Part of a small language model's weights.
Architecture: LayerNorm before each block, learned positions, no biases in attention or MLP, untied embeddings, normalized queries and keys.
Training: 229M tokens, 13947 steps.
MLP neurons of a small language model. Each row is named by its layer, matrix (up: input weights; down: output weights) and neuron, and shows model dimensions 0-191. Each number is 128 + 24 x the weight over its row's rms, rounded and kept within 0 to 255. Numbers have three digits each.
After each neuron's rows, "fires in" lists the words (lower case) most often at its 100 highest values on Wikipedia text that the model never trained on; "fires before" lists the tokens most often just after its 100 highest values on Wikipedia text that the model never trained on.

L5.up553:175148118137129152156144088152146136114101128125126184118126141117128107128123123101143124096144137117176084125158149100094093122151122126122131139157094136120140111143149129116142129183139124112138142113150125139114148127148134066130160139112112129114129119141156129163088145122120155123142150100108112108152140111160130156135137152145090065128125103128112091158115076164139068123176121147081113106116126144136143107107164143115084081061080128112119151165134097121165119166094122113171148089126135150121155123133113102145116109136178168151126097097146149140090123133143119106
L5.down553:134094108172149114083141107115156080121122118133114126127135151113111150105123114125151140119139139127161086100137109126122139143135139171095105137178174135138146158131103156100096111183163103079126095134128138121175120178130111059130143139170180139096124123134142140128159120115113098140155181118125111135103145194106108140119161114125095131105100126109135057126137113109165073156126150140112121098134135123138124111108142145106141142137104118142132095128131135092122121149148126139177140153104134110087172133079109118124111141148145075144130152101150129133137108145128142145
fires in: "year", "years", "history", "you", "yards"
fires before: "ear", "==", "ou", "oun", "ard"

L9.up473:107100173125084161129138127170165134117129127135129134140123174132135122185161161136141118194102178118109149107150105144108093108131151135138103136102112178130134148128114077148118146104117109110143154147156116117146137095166137130143141106112131134136120115116143129114101148140078111141130106117149113154079123101152102136121092127092108128102073117118148142105141116153103151132199120138158119083086116126137109138118166111116177137098154147151110184118102127147141126094119157146111119110183138094140113099096129132132171141131079108151140108104140146124110129092139156107
L9.down473:125130077117086111127093171188142143144094137157141133104143142119122135098118090092126132131176152100127188099117124115123125154109137102157116104100126131139158097131118136117116116149151123120114113157100156080126215110151142142136146162118151126125116117128156167142106086139090132142120133139139088148173079108124132144096136142116127161131111118116188147139098102097108115170124136081153112148124138102137141154106171165128110136162130079150139170126127144111121108132120139094127107161130098136105151129111101107159159152112139131130103136118129167110180136125169124130
fires in: "june", "september", "november", "february", "july", "august"
fires before: "e", "ember", "u", "un", "o"

L12.up234:113110117141153096153085113136131100106131097115163143120067151136149106129110169126134107154118170095196127122097074155102164124138133089160098136096091123138115119116097138122135128119111123163135144144147118109148132082124071126151175130125163154146154109104140143118135081111134156127178101113120106096125111099120123146146170122124124128134140160111123154138156076148121173175118140124125123137121102121131116162171131123126127113089132156145110130148138138131101158076109167138105148090109093117158107110117107151120076161133162122114140152125130170110117135173103146145
L12.down234:120118153120106112171101129103148106116115113097147164133112127110113142160137131128165147127146104161122170114130121106099135137114141121144137127127121157114117126099130120140154183109168133142092109135096117096132098148141157206121113159170133189107118102157095155129057160115133131112118123126130106170127122137112118144123090122135159159135120115118127130169120121144135111122102104098103131152112114125174116096122157143146085130095109143101079136151122087123144149154100117106134152153104123121099202137147117064088127154107186152109152127147150116148143106154135119095
fires in: "july", "june", "january", "two", "october"
fires before: "ly", "e", "ary", "im"

L5.up245:159135123175186132151117146086126175093148129141163129054140117118115110107145172127150120180101124119173145115128142085092136108128179110161109113130122109127077110106130147138076124129092123135127106126132113111141143164151124111138110189132130094099146110143115128161135133127140131162110142123155127139136100124140091101137157074130110129114102124154140141151115137140165108085104167158115161091125122111139080104123138115132127123147151143116085108138105134153119129154137127134092140117141153126105086088133118121135132147099124079082116141162133171115165136097141175120
L5.down245:118141151136142096125096103137159141109096132132110158099126105094164093132158118136197147133104133114127098105121147152113117155110152144131110136148120100136135111114093134096162132112075112158141114160141073154109136122121088152112115137127141121132099123154156092171138147125109149157098061139136153131140172158111136130128120144115088106136134108100181176134150115166130068135123116135097165157147155142159102098129140134155116139116188112080137132136119148151165148113117129119133090132180125112141127094124108102147127139134158168140089185157162154117126125124111116129
fires in: "some", "same", "small", "so", "sometimes"
fires before: "e", "all", "et", "f", "on"

L5.up746:170130118120101153142146128097128108077154128103149134159098116132098112130118136116098133158104090109119155092106139177109104126137139139138119126146148131122124125100173130114126147118107130137118144149112099103145122155106089116128122114153085112147123126073119096159126134179091128119098157146146103123142107109118098109128158127154107166153143128141101162116149171171173206117136140148067151134075123130158102143144133112131135107054130144110104090134128145144148143104109164105116083131146127115161090118100134179105139113166132143173155096119136147139130136144128130162
L5.down746:135099120091117172147109134130114119103147116140120102088161138106122106143121130094119136157128113126151123126101164124140126183147126128177160118086100149154137119148126119098172107125109153155092167116069105105170140141117111096128095144146148150133144120106132120108114152143129118113122108159152107132143089076167086116149160130137096114099118122152166118126151129151142119130135087132133139154079145163116089108101092120103132182166136153125143170096132122132173130104160106145109165115113125152145099161107131118112162090140161136124102159160083162167123134135112139076
fires in: "march", "july", "june", "november"
fires before: " 202", " 19", " 1", " 201", "ember", " 2"

L6.up392:125140105108091121137136110142146086116132169110146117099181129109126124054113090153130122175120125144196097110164136109170131138167118134164147089096188125111119148134131126124130131132151141127124109126147149137148158122162126150132160107092126156119125142088114080118131144105119096133091113184130125122164096096138105126130134153145137138120150087123129153140106113115071157096133142084144112146126156152142080124123101122145125137117089117100146155104103161123156086080117120132153138141146138120179112142147134122137154153126133116126077098148087128115115105183140130133
L6.down392:159139109146118112052167115107086102144111127136153137129126151096132159126157138156127122134092155126124135151178137097096101147134139126115096093118105117147135135101144142145116126104144159109172129149146126090154133121113106158103131154110083075158058148140142127101151111131155150079125171124136146133138142136090177152108154089121111131132127136123105148123143148155126137101099131155122140120126114105117108161153135096164107096195155095082120120174118114142129119135092114138106109143139132123116183111148143125129114089151147168127105154114132104104180101120162128150
fires in: "would", "the", "much", "learning", "world"
fires before: "ld", "n", "p", "el"

L5.up559:158169138082135118094163119136153102107108131110100103164160177140121053143125078120155123145150137109122125101097121128113175129127138127068178116131129143120111125165123122129082141118145127097137144097117126121086094151132120110133128085110153104099140088110149148093133130134155124137147131124108158147152120120115104129112143143160139118142118159132116121110126121164180147100155189144142088128117146174153148079108146148127105144104162140122108126148100122139182153090141194103126092127163134167095112092128147127123125121129166129110169149116136111137137112123114121131
L5.down559:128132146119122143110137103160139132123110134144104145152133154110161123149113131108117149170065140160137138141124112119106148146127131115078098099117155143111125119131105126156134123134100162116105111129179082122065114075108112132116126110120154102118092115109146111142172131117165118160156108148114095119168140175144139146137132133143121109169128122151172126107099159182177132153135163119134128128087139113108125134083096126092127114127129134110167076132110096127140118122137166180207079107127105144144139124115139145154110138157132157114126155100182130149135107093129130095
fires in: "united", "red", "were", "old", "rank", "ranks"
fires before: " St", "k", " K"

L11.up335:120119127131150137155165114109094143164140180115105153101123209147161144127103141129160097132149133125108105110111138151121101049082126127154115092132104107110147120093136112134140142135126120119137122137107108086144108158147105106128116096128149116130174116143103095156153148145143135127183138161175103128121184111135158102124134115120154107124124086099109120150131126090126154150128073066105143133107127112129071112128179133136102152169098132117131147128129140137094158137152140087116139096113167094109161153150115166163103130138115138137121154129139131158126143110114125124
L11.down335:091162155103144135112117124146155114141190141132161165170092151096138130099161122140136166131100130127155153134110116154127124126130134092134138108115148113108117146149109123169118116153141175122127098113127146171142116102188123128158089142104122166128105153140113178076135142139124091110106148089110129142070122135133120102176103129132121109130157129143140160119083134148164130112113110173100099156108119132102149148112146131131130114095151091135130119138109082124146141091155089158106126146118143125133109155130122107141164085093152159096072081159112135132154129142115114076
fires in: "february", "june", "november", "august", "march", "july"
fires before: " 202", " 19", " 201", " 200", ","

L12.up78:117141123121124126176126128119135105132139128137129187138118184112119149116154135141141141080143129120163139170097099116121127106160121125116059121139081129102133129132138077130133144113110122142153103144121109120135158145130160085126121149136135111130135099071177088162080123102114145144156133141126151156085149117137102115109150162138125106130103120104129122110106089128145143136126109113167106127074117129164128134140173144122102116117130092108167120180180132181154164131123106162153113069111090146142153147099114166123132122132136112133130070120101132135136146087148139168
L12.down78:125093156190140134180105141151171141088116134143112113177082126106112127102129136081134147106112090137143127141082116148126128144097158089105143103110132175133177114138124131138136118131090101099126122124144167151122128136082143112120133104132148138089140150155139100116143158147125143126109096105097097135097140161115157083108112119117100112117134155153127125129104099165085082130100108116162110105134144110168155136103141101099099157127134097131097110109131152123139109152167123131128142142144182137158165152127087101138152146189136142134138128116151104167100137175121117099
fires in: "august", "march", "july", "june", "january", "make"
fires before: "ust", "ch", "u", "un", "an", "r"

L9.up667:160103121140151105132153104072129148101101121143141121108119169130125133104139104163125160138135127141118078155130147094111144134139184130094072102136120158135119127123137120057079158147112142118119146123097131156136148091121130156131124144112120121114095122152124121157128162118113180113186104162137128078114129126131112120144136147137158110143133180105133141143126146136158100113141116107115211103128115136142092106115143122106121124126182102106139092131112113146119155146093135151117089161112131108148161133119125135115148068128132117144088161136140147159091124086114147073
L9.down667:135143164136139117106118167131128110109129085100115098127114086138104073156122151143089101134138109123158160123141107165147106148081171064133157153122091154128112124106149164150162142125120114153110106125126109104092082165144079166137101132077149139142159156135096145188135141142103121125159082162119175118125177121126128112117121144125127123122102118135123120126131112093100148143162105124141092157086123149120144133148153131137111106150142089145102108129149146163171091090133121130147175130133129124112099110117110155142127149119174147122125119137083134148108107184128139137
fires in: "such", "members", "since", "after", "like"
fires before: "ch", "ers", "ce", "ter"

L9.up125:121130138136130144120169113133118150114086155143140128113122140090116057162157151166126152133118167120130152128149137134145124120145153080115118130137156113145120126174145170096120165081150152108150121116149067102171129116125128139089147148167142144134156105140169116131171135118108128062146131123147104125115137113149135120144173149153147060082086117119140110138148131182146085130122115164119143096128117173081126108103151127126115114140140144103125120144130151115124122141158096123148134153171143098097122172121124110164123096117095160123126130111148107118117089111099144085
L9.down125:139086150158130128082122161120148143152062172141132138121118106113117161103097129122122146123114095145132150130132137126098124158143132167164138140141109139103119111134104066103129092146110109120139150104105144133144125126128125120109140123142126132115101126136117138141108115130146131136165167145109108130180114103094171092141137128192100152111126150094139119091145100116113131150168098160162109173120132121146138126144165136139087127153152166163114110098125089095124153108117100110150113114139124165114141132087176109093088130107182074162151126123159111185125173154141108156
fires in: "september", "august", "july", "february", "may"
fires before: " 19", " 200", ",", "t", " 201", " 18"

L12.up492:111123118101137152123131099123134120099150111158102108074168105121081101102166169138134089177102163149117140147106113148161111077164151141127066111133128096112143117130116119136115148122098166149156152133078157112110154119086152153114132123134171112128126102142156118125142111122097179104124117127104151126120132139107089126096150078127118115135125116129135136077151145100125130122135130156133103052127150152099127110129123150127148104148143140153082142118112160167146117127107159123168105144147137141118136109168130091112133103171159139116116152153115141144119119128107165058
L12.down492:128118113159147122096141123147163125107101113132140138121106118103135161167127142096097165133099083132115134148094144111118147139132105123117131149146135170160115150134154172087128063130154138137145129153169119125124131101153079115095131136141107173107092124112098141137097136133134136085131154098189083124102141148133159138153118129101117138097090116133092166157107108144131085168104127131143120140150104113095131084166112118082134143128092147128144139142142139095120148136103132164093138138064159128149119167146144167098156134142125113161110105138156120185151100103165124122
fires in: "who", "such", "urban", "while", "later", "metropolitan"
fires before: "an", "o", "ch", "s", "i", "at"

L8.up529:090156104130097117120114151158118097117073151162158133093144151151159138125114132158163137129118118070164153136126138193109110124172127171136157153135085125094123147134109059108102113117176109130131138110105135131149143149161124099132122167137122127118148116122081121110136105156096135088122118096152112122140085097146106147159108102121145102145150159110135168139120153110186148140161157158155123133140101121133143128093143137119143117145138152132124056167122126117152138131150094119123172124124110118105142105164148122126142101110115105098104083098115164096109151126146112137
L8.down529:170083111104126146079133137114125113186138123135120125181171140051113144125106164122152145145147109117139159135135107158148125124125111081164110121125125108152175156144100170128135088109113122123172129138133112122120137146126155119159081129148152096156123130134119161117154138132113082132140066119119134134101124126108140151123109130114117173162137113130066133103105127136086111156152122084140121148148136137116112118140112100101119126136139134141125132107111111130105156131171166124088116085159098127128205148098149136173107180092116131117144126140112154121140109147131159125
fires in: "two", "town", "type", "team", "towards"
fires before: "o", "n", "e", "am", "ard"

L13.up74:124101132144159106132100135140102153101099154128115118079138109143186138114170120074149128078124149106121103147158126101134078148110129124103102113097148076159164104130105143088109134137115121122183145138140115119161116151158083104140106114138126107139134127133135132106164152138093147147146114116113119138149118141141143128055175117123108124116061117107136164157148122169160158180126107112152131115128116153136150132106128126134132100144165133139126129160095105119162141189108129110115127175136109115077126105130097136119116125102089104122123158133181120107138121085140131123
L13.down74:085148093115118134127108129147144077128127116149097163125118157132163147146135162152121076145169168142111134100111101175124148104138135127141155079094156132124111090111116126132159104116152132138147135114063091108132119148077116107124172118108143143129099160111099127140099115099128163119155144172136109154160114122087160114113120111155114157128171102150136162139136167122119114136160161140130103114087102121138133167128122100107127103135136128137130159143109118089142107108167118084106137102160114119153186098131101166141156146107106170146135173109107133096128130085147102136
fires in: "september", "may", "march", "august", "june", "july"
fires before: "ep", "ay", "ch", "ug", "u", "un"

L13.up390:159147086066120145122103115116130122170154129130094168119157116111126157133133116152144089120126101107147143144173182126128119143152086113145140112169150192150122126115129105117150129169088111125141180132106099148143104140116173116140136145124131112154134163178147129129136145152106126169125153113122164133107195150106099130141132149136117091113123134142101088090139141096163121154153126131140097121121117139118121098148121102119123113164086120181115117155113128096129118119113104125182088122154118114112119098107129175091118155096139078100126098145123115113088160156123132127
L13.down390:164097089126196147141087140094171141111119169147135121151127110146116086111103094073137091136132094117178148121128141144061131120139089088129117127120155158175118142109130151114132099154119125134126158147144106122163127149111104118123104092148111100163108122097138094120109189144092112133097105179160117103106143154108123147118153136155113109117137141130096103131095115133144126114180097130101163128152106125113149109137146167093099134145105139095104129146134144116137107119110123125140114151100120101131144116132128144161098142160116137159158113183170163125126108092136116110
fires in: "years", "year", "you", "young"
fires before: "ear", "ou", "oun", "ork", "our", "et"

L9.up584:115163109105149122125127120150119118177138128111109125130122130135076149118172108119116139115105140097065120124140081124171144104159117108172110116141107180138135140137170120145131156099124099137122101098133095145160118129092161147079127147103172164138144166154078107100154111153097190147151115104132155117171134148140118143137131119126127128137121158127105117081113164125086161139135124123145164094101111170135134110143165140193103114144096162154150122128123156133113106141106110129110123137133076101128086111106140110093133099144123139177119142115117103118090125111124115156
L9.down584:144132124112156152148147111152152122157133154157134118124095100126098096146121095095160138142096192148122110174126161102114105148102131149090126162119123174131159120134093132128141123146093108129116117127095151116135091147116107139119118140134140129117138083098140127147081185102153120136124098150159094116147145152124137105144146121132124154140130104141139081122126138053097182149078108101112133121143134127132136134134080123103104134155158084129117095161138157112182137119138097095163119129116119130103069129072140093163136158146113169096134106147112119130137149115126151151
fires in: "there", "states", "area", "metropolitan"
fires before: " were", "ates", "a", " are", "as", "ol"

L11.up377:117152112077153118096087128125121156152144132144128167126196150154139099164135129132156112101152158086117120150139109117100149102133124096140162149106117112136147132162147151096161158105162127150095111142097132104092156155161101145163143097137141139147104090116140134104120082137129142135122120124139103111158122089145119134147150122152124101145089123154096164117181126143113161168138147100135108130115176135161154101148109107056141102108149159112110126123133117119121121117136168122104106182162109106143196110108095162104110092129106138128119118125134102147123115128145090102
L11.down377:149157075143120103115103114151127197110171104117141153170127164106131096127131083144091159120156173135113117145128160064118132129128147122131119122135137158137104122098161169130093129134155151175113113126110118131152108085154129120102124158148130114128186098112167102149123131074084125130112138091142135143116111134128114088090135166094121089152125145132145105098142124140113144134100173111132127165180155135153176146129104150108118129139163123097114156138090141110131121134149132141115113117117166125128094124167120112138100126135171077161136102131116119155116085110120130131
fires in: "on", "one", "june", "july", "january", "basis"
fires before: "e", " 2", " 1", " J", "u", " the"

L4.up206:129156144135136096121152130115120137096118161115156125089109153143133097132127117115133125123107157118126101120126083129129090114171147071153134162169117131153148182127124155090102151120119169166139126149134100103119130156134120130124142103157148161125085138157114128102112112136078137148130081140155120158159141137170142126132091095144110108110110159146104150125139149141140155111152108154054104151155127139124108122129094107148161101146122162159156082139174157124154123124129093162145135089127104108080142110129142179087121145106162146101089099124133147169125088120141119160
L4.down206:125111147152135133160122143129121112096149137112169144112114118146047117117139146113170133140125121134124093113159122147126110175092100136126105124098159130116140126123081103096096073104138163143087110116157130139148129140166144073144091133118137126132138116115158140152144119123151125101141116120107143118134172168128102094141123141140120085133107115145167129146153094162133105123125089127099087128136114122126081175136129117090156130134171146138112125154130147154153170128129139141110114104105160137129169078113160159162163100150093116109122183157083083124133160092147099136
fires in: "during", "of", "moved", "durham", "movie"
fires before: "ing", "ed", " the", "h", "ie"

L9.up604:134109120118097099164134147147158178149125105167150128137123137114174061170104106074148096110165103125106127127127137144115081113119105111160124117132114120087158146126103136123139144101111161105165114106161130109151153159143078121145178073143105156137127131120171141156151117111145128143136112098126108166177129135154128099151163104120117115165177120122144166117125131126094116143147129148148127139115153129106112091136144119124087121104154134092155115128099090164156114152111147099123085142138156127120135096108100143135123119181148134149123134109139075115137142137162184113
L9.down604:122065133147147114099100127187114080142139163142110122121138119131124170075089154126100076108099141107153117138143151120141164148126184139114096153106135103116110162079127121107148116166141117170141105151132134102130134105109142151118129094111157135132142076100134137145118133142129121173133132111140135075126100144112147149132141122137117141131088123126099129120135151127141136096160121119137147091090123162089106155059154122126103092128110132088142122128144111162111134142119136093173137093139153170124130178129131152110138121100134145161137175158156150124175158096133112136
fires in: "october", "august", "british", "chinese", "obligor", "beijing"
fires before: "o", "ust", "ish", "ig", "z"

L4.up450:096215108112105131145129127165150128135143134127116155119116103170130115158132096056127089165088173091120123115142113116117124131169086117102117116104149110079145121097145136125147143122148111154140126137150074113140130135097126149142114155138151131094153132126146131141081119123128115147192137116120128101097094137143110120109148090176172129079136146098116162133135125128144142178174170170112098113126127113103113121124147102145184127133162139118106108137144105114164160111145114120161115110141121112115105125124159149103133102145163111141119138116141133103108181122096136126
L4.down450:130154145141133134071125142171146109124141105199096135139098112079141128160162097104143156131139109164095170089109117110131128105141124136123099121117136109098163107115103084154114114156151138139149147108141132097095151087104155145108126128120098108132145117145127155121115139140073106119104099104128121136122084186110149123171137154139140120135118113124146127112129135131166131118099158155128079132152073144155108127148124107127125151188108130108198133121127108120124158168139104129096126133151115152125146168129091171133169104129110148133178168106111126130133124080136140110
fires in: "united", "february", "three", "large"
fires before: " St", "ary", "ct", " K"

L5.up536:123111162118095119142146110151150140132144150104104090125089138160100160159155110095129099127130124082147085100102128136140156131202132123155161123132149093114141117145119119108078135080113092116157137138153113124143108104124160149072148109139152130160135115116136105177111127084176116100122135121131163157156118149111153107138170129143150157123104123124104120138093128112167157101120158102166118131119135121167083162102105119072149103141106124130090122126141139111125126150145157129153129111136140140158101124138149168100102108109102122084125111103147109125142070096130180147
L5.down536:100147145113117112159190147146076154158138147119144173138118097134146115096137162114099138124119075156176132123177134125125118145123181126131126162117103101113116130128161140124133171200145180110083122120097092149113134155127174134117133097120111123158155092110140167097102161075098137152149143100125133116097126117127143112117095137112153103072142136157117108095170114163152099130133153132128110098116153118136107134176167135115133116137091111155113123139138104122129151117153122104125145157104127097102103151107126081122123111164118101099141134127122095128113147102132105125
fires in: "used", "use", "using", "if", "advisory"
fires before: "ed", "e", "ing", "ers", "ory"

L6.up132:121143145102113131109162086123115156107087144081161107125132161128127131134148107115111156157173104089148137122127125142144129180138128121144100122174182096117104100123118126111149142154128126145157120107100113094152120149132166123152158116124140109104139092116106110136094119095136125142148141121144140159117162140122084167119106111066143125101126136136117107160145097086134129120117146146155089139113169174121116188105105124146126104101140118169094139146167108107187125101131094149183128152119121133175133129144195091099112145143164132130160120102149131101114130105150114125
L6.down132:120096088116153140137104127154118106133118148099121154110122087108115141176112153165156160114164143181178085147115104133129090132100157097149110151155136126118126127122116089138125148163116141110074157152153134121107090130168107175150144111154090144114115076135138138150173135121075143128155104127127121138142155112092157160107128122148149123117121184111103161113164141144148131096092159140109107162139112141107153141126134145136122144126094118095080129113127139137144122144095102139140125127128121155140126113100152101088114102136084066128132124113131107183150135129096079110
fires in: "used", "use", "using", "uusimaa", "while"
fires before: "ed", "e", "ing", "im", "in", "le"

L8.up521:134092122148110130138106139180091132140095141114160146118094097096122091155122149158152104125165120078129110130127134174111114121124144109169157152110119180147149113099147143137144162133142126181114143164148165118100136138125127072126114076160111114139136133111159126130117127118112099164126177130122120139166072121139166123144112118105133089137098093138145126126137119132129165117133122124140116137115151170165120123119134121138111172115107117148079106191124158137143128094123069120078133131141130105157147129116139143138130134127130141134121181126086109112106107066133138066
L8.down521:082132135091055148096124118137127163101119157128154120161078188079154111159100159113154111135119140105152137098135097125129138128117186145136146113097100136158145135126105134169154144141131101141094080142097134103096117104140097122078108140164149115145116100121105085114093121110134160123157168146161124169142133087136103111147151132122150102138087101141148130124119085123100115182134112132145112098069150131162129114129143129163138161110129107126105162119105105140166138145131106126126123118157115165135158107095121136147158149141149167121115108122128119126100151109154130145
fires in: "november", "may", "august", "october", "february"
fires before: " 200", " 19", "ust", "ember"

L12.up534:112102100109087133105139107117140083094137116148158140134151123121069103132103092115111111105101099204150126136176141160150139157102125125168149123091140102103134150107145067141105139134122163125164135105154129111166099129189138129172164105117118136143076107133096107107173141107147131097146103140144158117128127135165101147114106123106112148111122108166137145134118148114157127127155108131115140156128138142122107138136136174099144099152128101103152148116137114147165106087125145134137107137166138130143136153090161173155139125114138105076107110095152083142137141159131100110
L12.down534:136084119169116119134146138165134135167119145119135136113089143135142158115158151129154112181176158107102093091114172117120121108108180128105106151115110121127116111188133118126159123112120120088153104138096124183132111108070092105083134124118154114122076145128081116103096107095106138115113122148122069161131116124124167129133106129123121152147107103154129111145135090096141133149144134124154156140161136125147129182132133113108123140142098181137168108142123154086104144128132090174151173116122166141080134132126114127109136098104131163123142125118140115110108106100130160148
fires in: "would", "the", "when", "where", "their", "them"
fires before: "ld", "n", "re", "m", "ir", " s"

L12.up578:119115142107113123130142120095125144087099171102074161135112137090147109107147115157172168139131128135157159185155111129099131118171113104146135089111135169113150154119134090146139136111112128117119159116146127144167143159148138107135134149165145086159096122137121086138099098107115097109148128140065126114095160145135108129132109141194131135097122116156113119112128163162111137102127130133151126150120121175125101111112117143144119107133109134133141126147101151066160124135092133113112094073162105134145123109127106091130155174163124180157152141118166158099140137089140104129
L12.down578:170124092141111143139131153124130124158145125125141150177171117139079095106117127172134120102138096106145097170100193132103095104128153125134124100132137126128124158141103131137144142117139112149152138131155108129105152183164129141122153163156086115144099113160162139132098115119107139107119120134129197126126140160143097127108143133105136102098086158143180111105132134142106138160117116134102126154107131120130146109113135145042093149119095140127134135133128111150097154116102123145141093142162144126111123154157098117167112100128140072140158135137122121068126069128085124106
fires in: "years", "year", "you", "york", "young", "your"
fires before: "ear", "ou", "ork", "oun", "our"

L11.up226:134124138186115111157152128154118112142118170101134125109109138122074150095142116118100128084153113124109075168103113123126092087062126123118155126124178120123127131136115097162116127122095126116139106111124132093171114114137104134101127106100150148128170073144143130122120148072095157128149086116152153137132153152120136077116109182132103133154119150126137097108126105174143197152140137142162133117175099125102160130144138153125112166127123110142147147132143130117132112123169144109130104112156163113180078130128140137152088090143120113137132137086111118124146126117129152155
L11.down226:103131179158096128121123111075162168117127120149151116146092142154101120105124172092142122120083115128100167147189180122172070154127128132126118156102080127105109117122130152118177160131106166126109138128111164100098096120097093124141142097104131139180100130130118154092141088095105108123091139096134164140141121149133125136163108148086114137122088166110114112144116126075163115128154128119141092139123111114120131139152144077149159172136167112104137143129131139123133120159126108167105098136122124096146115130105162146133130162126141129121135128148089128131100154115155113131
fires in: "s", "york", "candidate", "no", "original", "originally"
fires before: ".", "in", "ork", "ate"

L6.up470:133136075154137181153120109095142187152137190151148134187135167149113153180130123125131131141115130121083122125122144144107123137143122133122112159121128114106151082123083101184087106111106148174121145143117112095138135144128162149146080115125105145137093089153139151132119140110122131134095089148151138128158132094124135109119127129117137129114137153082141122138133173133121140156183108134142175116132122144102116124120072141123146116134111147140088125168140115131134117116081111146080083115141102115135126125099125117109111102113126166163127145114149131104113161128072139070
L6.down470:160120075083094100127184158132132132132120108116146098074108107109146154116166118179179125111140129154096150142080134117131131120134160120125135111143157100159122126137153114111110089135171102086155150192136148153101128104107136126153164131158172127140101144126109099142122141147141117127147134110114159138160102106096118112129131157093106189113164131152147164141119103129099125131114120139148090092087091102128170130158118121124149161117129106116172081089106172140118102131133146099109129137130116133152124160147138138117144128133120093129093095126121118128103135104150161169
fires in: "who", "while", "what", "to"
fires before: "o", "i", "at"

L9.up510:123093093154128138145124087111134125157145135083159131115162123145149171125126121168158072150112112133183098153134103156106097189120150119122132128113100122158147166123092164103134148121143086137110120152097152093109126095124085100140116099112102140145145128103131135121126143149114121082160145110122115117164157094127136127137125080173110124136099123120150132137155108142121126129128128161126139079112150139137061103134177138129125185133165140111108141148094101107159122144121166118142166139138115156094134092110101099094092136154133158130140143129134148104100126080156096110
L9.down510:103131155161090145128126109117171103173180132163135131177115124126137171127148096125138118113108118116138159134139122130148099141129150139093099111114148145125121108127123138152131119180132148105097144101103129112149097123119111168120145132158104126092125134123117127057100127140130162072141150116137104127095120138089088108118139124149158186129150097149117105102114088139147136122133114130131142114082115122136144052120168140107146158183105109156128128098111144127090140114129138121135106155115147126079065152152183112127114095165116103135147129176138154127135150142122106160
fires in: "years", "season", "july", "year", "weeks", "census"
fires before: "s", ",", ".", " 201", "s,", " of"

L11.up39:120157101154133127135136127157063111149125112153189116097105172113106124108113128131154110188136145135156166096092106170117105139129120093150131137118110109159150161106147160119084160155121101133118139175115156115121087145130139108157088134103115182160119083111096106113106094131110134110150108106126134128144131161126118164113094123152133126115108142135119108088158154140129153172091114091137133098135125146118146115122116158099139150130118149127137095162158107146128135145126130136126122077087177159120147150075101132144154129121120153153136152176091153074108127121122122112
L11.down39:106114109112139096148151134165147102110120154121191122168174102165130125116120104097131165122145104128126139163178146143086127149110112110074159100156131073132135130139121161111123119147150138130121133098092152097140129089108113119096177122135117116132125147112143160088150113107165129079134124157138105152085142090109094068155167147123119153107115140121095112158122125065111141127155144145096103122118155118103121085110151113151099127111146127104136155134112118107152141152169149090157142166127086137149125124164152122099122121136106135118074106097136140127106144132135152152
fires in: "two", "october", "career", "platform", "own", "relegation"
fires before: "o", "f", "==", "n", "am"